Part of a small language model's weights: 12 layers, a variant of Adam for these matrices.
MLP neurons of a small language model. Each row is named by its layer, matrix (down: output weights) and neuron, and shows model dimensions 48-175. Each number is 128 + 24 x the weight over its row's rms, rounded and kept within 0 to 255. Numbers have three digits each. A neuron's up and down rows have the sign that makes its largest values positive.
Before each neuron's rows, "fires before" lists the tokens most often just after its 100 highest values on Wikipedia text that the model never trained on.

fires before: "p", "ten", "per", "amp", "ist", "er"
L6.down81:116169150147111139094119177129160125097119144128131121145152126194150122108114107115127104143106160174133105113131130133134149150107127162134113143105117159131120129134145122145103129104112148183111136137129173112109141108101132155115108135113123137178135137158128155108146146165159127119118121144153090115106154162084168084125110104145099087158098124119137138120120122111117126152110

fires before: "ph", "n", "y", "ce", "d", ":"
L4.down473:128117112141136139148145108142101155120122114089104145130160145101092182116074117143170125127083101158087116190127162156180116120129100131115147164182171136143087115122101159142109123134053099057131120137106121111112131116112120164142142113133087113118136126113113107116136161149116130119136131129108114138151146148153138115130122082090072118105176102106091178119091132129117144117133

fires before: " m", " |", " 4", "00", "A", "0"
L7.down699:125108119096134140113123171184140124125128091127125077130129114121124126107139101099131158130117104155148119093091124158098106127138153099124119136149128143124114137180142177133128125200106144120113110117110157170131107114139160174145141152127127166109087183176131126178121133138074114164098130134129144117081108153111101122118126118099138109137152133089134151113104155108179132152129

fires before: " m", " |", ".", " ", "–"
L7.down913:097105112130120105097135157126136120116099118107159141098128118143141127107096119207042138089127166121085128113146102148120103162083126181150130082130128129143174134164124112085129136106105072103138100124109124129103152152120116136088115121161123124138125154134134139159118136096173118184110138133133185084110124135128110138158112129153102097097067120132155140149114141132125160084169

fires before: "dy", "d", "und", "y", "at", "w"
L6.down196:127123135137153137150093113109097145140117124140140120138082126087104154144144114132161168113114121113101131097104118119134129103153165118145139115134089117144132114130125143118113140138126123141085130164115112137088129101150135119120121144112077115102121105068149114067179087120127116153141130184144155092087154116136173115111088118132149101115116122130116130168094121133084127145137

fires before: "s", "if", "ally", "po", "ch", "av"
L9.down89:115137081109121131130135128090145144132112151089112185129092149122141146145095083122116094138123160143169166119118150109136128095119107120148140145122128114134125121130118135133115162134114137091171109132144154080113134090179142143132149126125122093100157121132159120100129147130107147081090172142114107110154192108119084141112107140099155140118102104122107093117132149115140109110110

fires before: "s", "st"
L9.down819:142178116131164112166107113165127104135132147102118139127138125169072097136106118138118138119143145137112158114126150119116118191135153128109112142111111156128101120100127107147135110104123116151151165122165115099143103101182150191131124142116167133152094151119124143097137130165093130137091125146114129149141110121124158138127135137133126129126127159103142103123118150111148146169122

fires before: "s", "tion", "d", "ver"
L9.down605:145088074103112130160114125122140106112136127154118150120159152128137157132152129135139124089120091156118107131167057178183116118161158081106120150165090134129098137158170138150137114119133111083118158127118137131092141123135140119054090124117101099116133126154092121104141113142168110158135094112127086166132158154117126166137131099122140166079127125126139163124152154139116108131135

fires before: " |", "|", "|---|---|", "."
L8.down17:155138124137108161096135129122150097162060167111109109148139093126066132133100153124087107104132160155079170125151119131158143123132116152103123136147166157113177108120140126100137168162129139125107141152150138159121105108181094087132150107135131164140155140097164119095132095121100165113091121094110160164140115125157126122124173105144138156087087141123126136091152107129143096110108

fires before: "ri", "or", "ent", "o", "ide", "all"
L4.down930:072107133161102103131103161111168137107105119145125094109155105121125105136085114156117073109127130122109145136197169100106104129138092124154085151072125125129113180127109114093103100095148134140120108100101094112103103076174161130140110138103134128144142071073174123138118119119107090111096129128099095113156114134130137093152138172106132125093098119116120148151159117169126159109136

fires before: "al", "ic", "e", "ity", "ist", "il"
L7.down17:132139145144102115153138118119087115129138148118118168140167101124173091129090167118172124116125181140119116133147120110117111146147103111120153118180109107159129165128120134140166142069163133133104112116120133116134116066081147100123154153112155110122115108141100133133133094121169185148099147130148101145169134151164140116131091135131110107161126129100144146125150128133104140184175

fires before: "ru", "ra", "am", "ri", "re", "ar"
L8.down607:127142120118120104085062127172131148143140098088144087163112109147166154099127120136122120104143107114108140127180132140101139103177084142141155115143137150103102100154107110119137088185145104137138147120119113130127113106144141144122103089103156169136111131115110162103127099130103125172122134143124153085160099131121117141121145131121102120093090126132111091090142149129137102203134

fires before: " |", "|", ":", " D", "\n"
L9.down626:121152122147137122141151119164123124144090116127152097117110102133093137131164146129155119136139107081100153106085121152108130111132107089108117122157109143140137124153122109158112152139122126150143135108130134126155129121092162141097133100126135093095121135141163125195120130095153127112164148120126158071119108115116113087113137164131120122109171122108121132164094111177151121124155

fires before: "\n"
L7.down183:146127106106133159116133138173148156129142149160113126129145140145159156111125129166147178144149098148118111135137167055150150145136130117114139148141119099136108161105103117132138099094109163136131167098104107099123134137126134102113168167137106147160104139134107142140102130118086125112119119127090134101087125123118138140113101105168141125126160163153164102127120136125073102136112

fires before: "or", "ide", "ri", "o", "ent"
L4.down500:110111142124135134163149108167122165074167075139104144093160131152144058201129071110139119121163121112137103126126100125058091132147190125121147112101118162099179120154116126116127126132135130093123093148093075135152143142148130148107125120145159107123137107158132107139108134146146104140145126084171129135131134075114109098150149154110154129130097104097130129130082108132126141092137

fires before: "\n", "ic", "ina"
L9.down274:125196121131113120137135170152089139126148138130188095132122136108114177122158117133150160146131102124116153098123130137114127147155164157128120146101125110138151117136141117139120126122170128157102125118132116142096137128099121114104135147151097142146096147128172104143123137105103118108160144156182135140152128124115112115131097175082118111101117123153155130176161131116100100094121

fires before: "ate", "d", "e", "ip", "t", "ated"
L9.down830:138127079114087147122113081140132060144166115087119126110121114125136078119115160148144133103111130117144122140143165136123114129140176127156093126113139108136117102144125111089116142131090109155098131150104114116153126125084138157140104162156096110153116132115107094091124109034148119149171143123123134113121138139159142141114120166146164066137178113097088130096136099117119125184148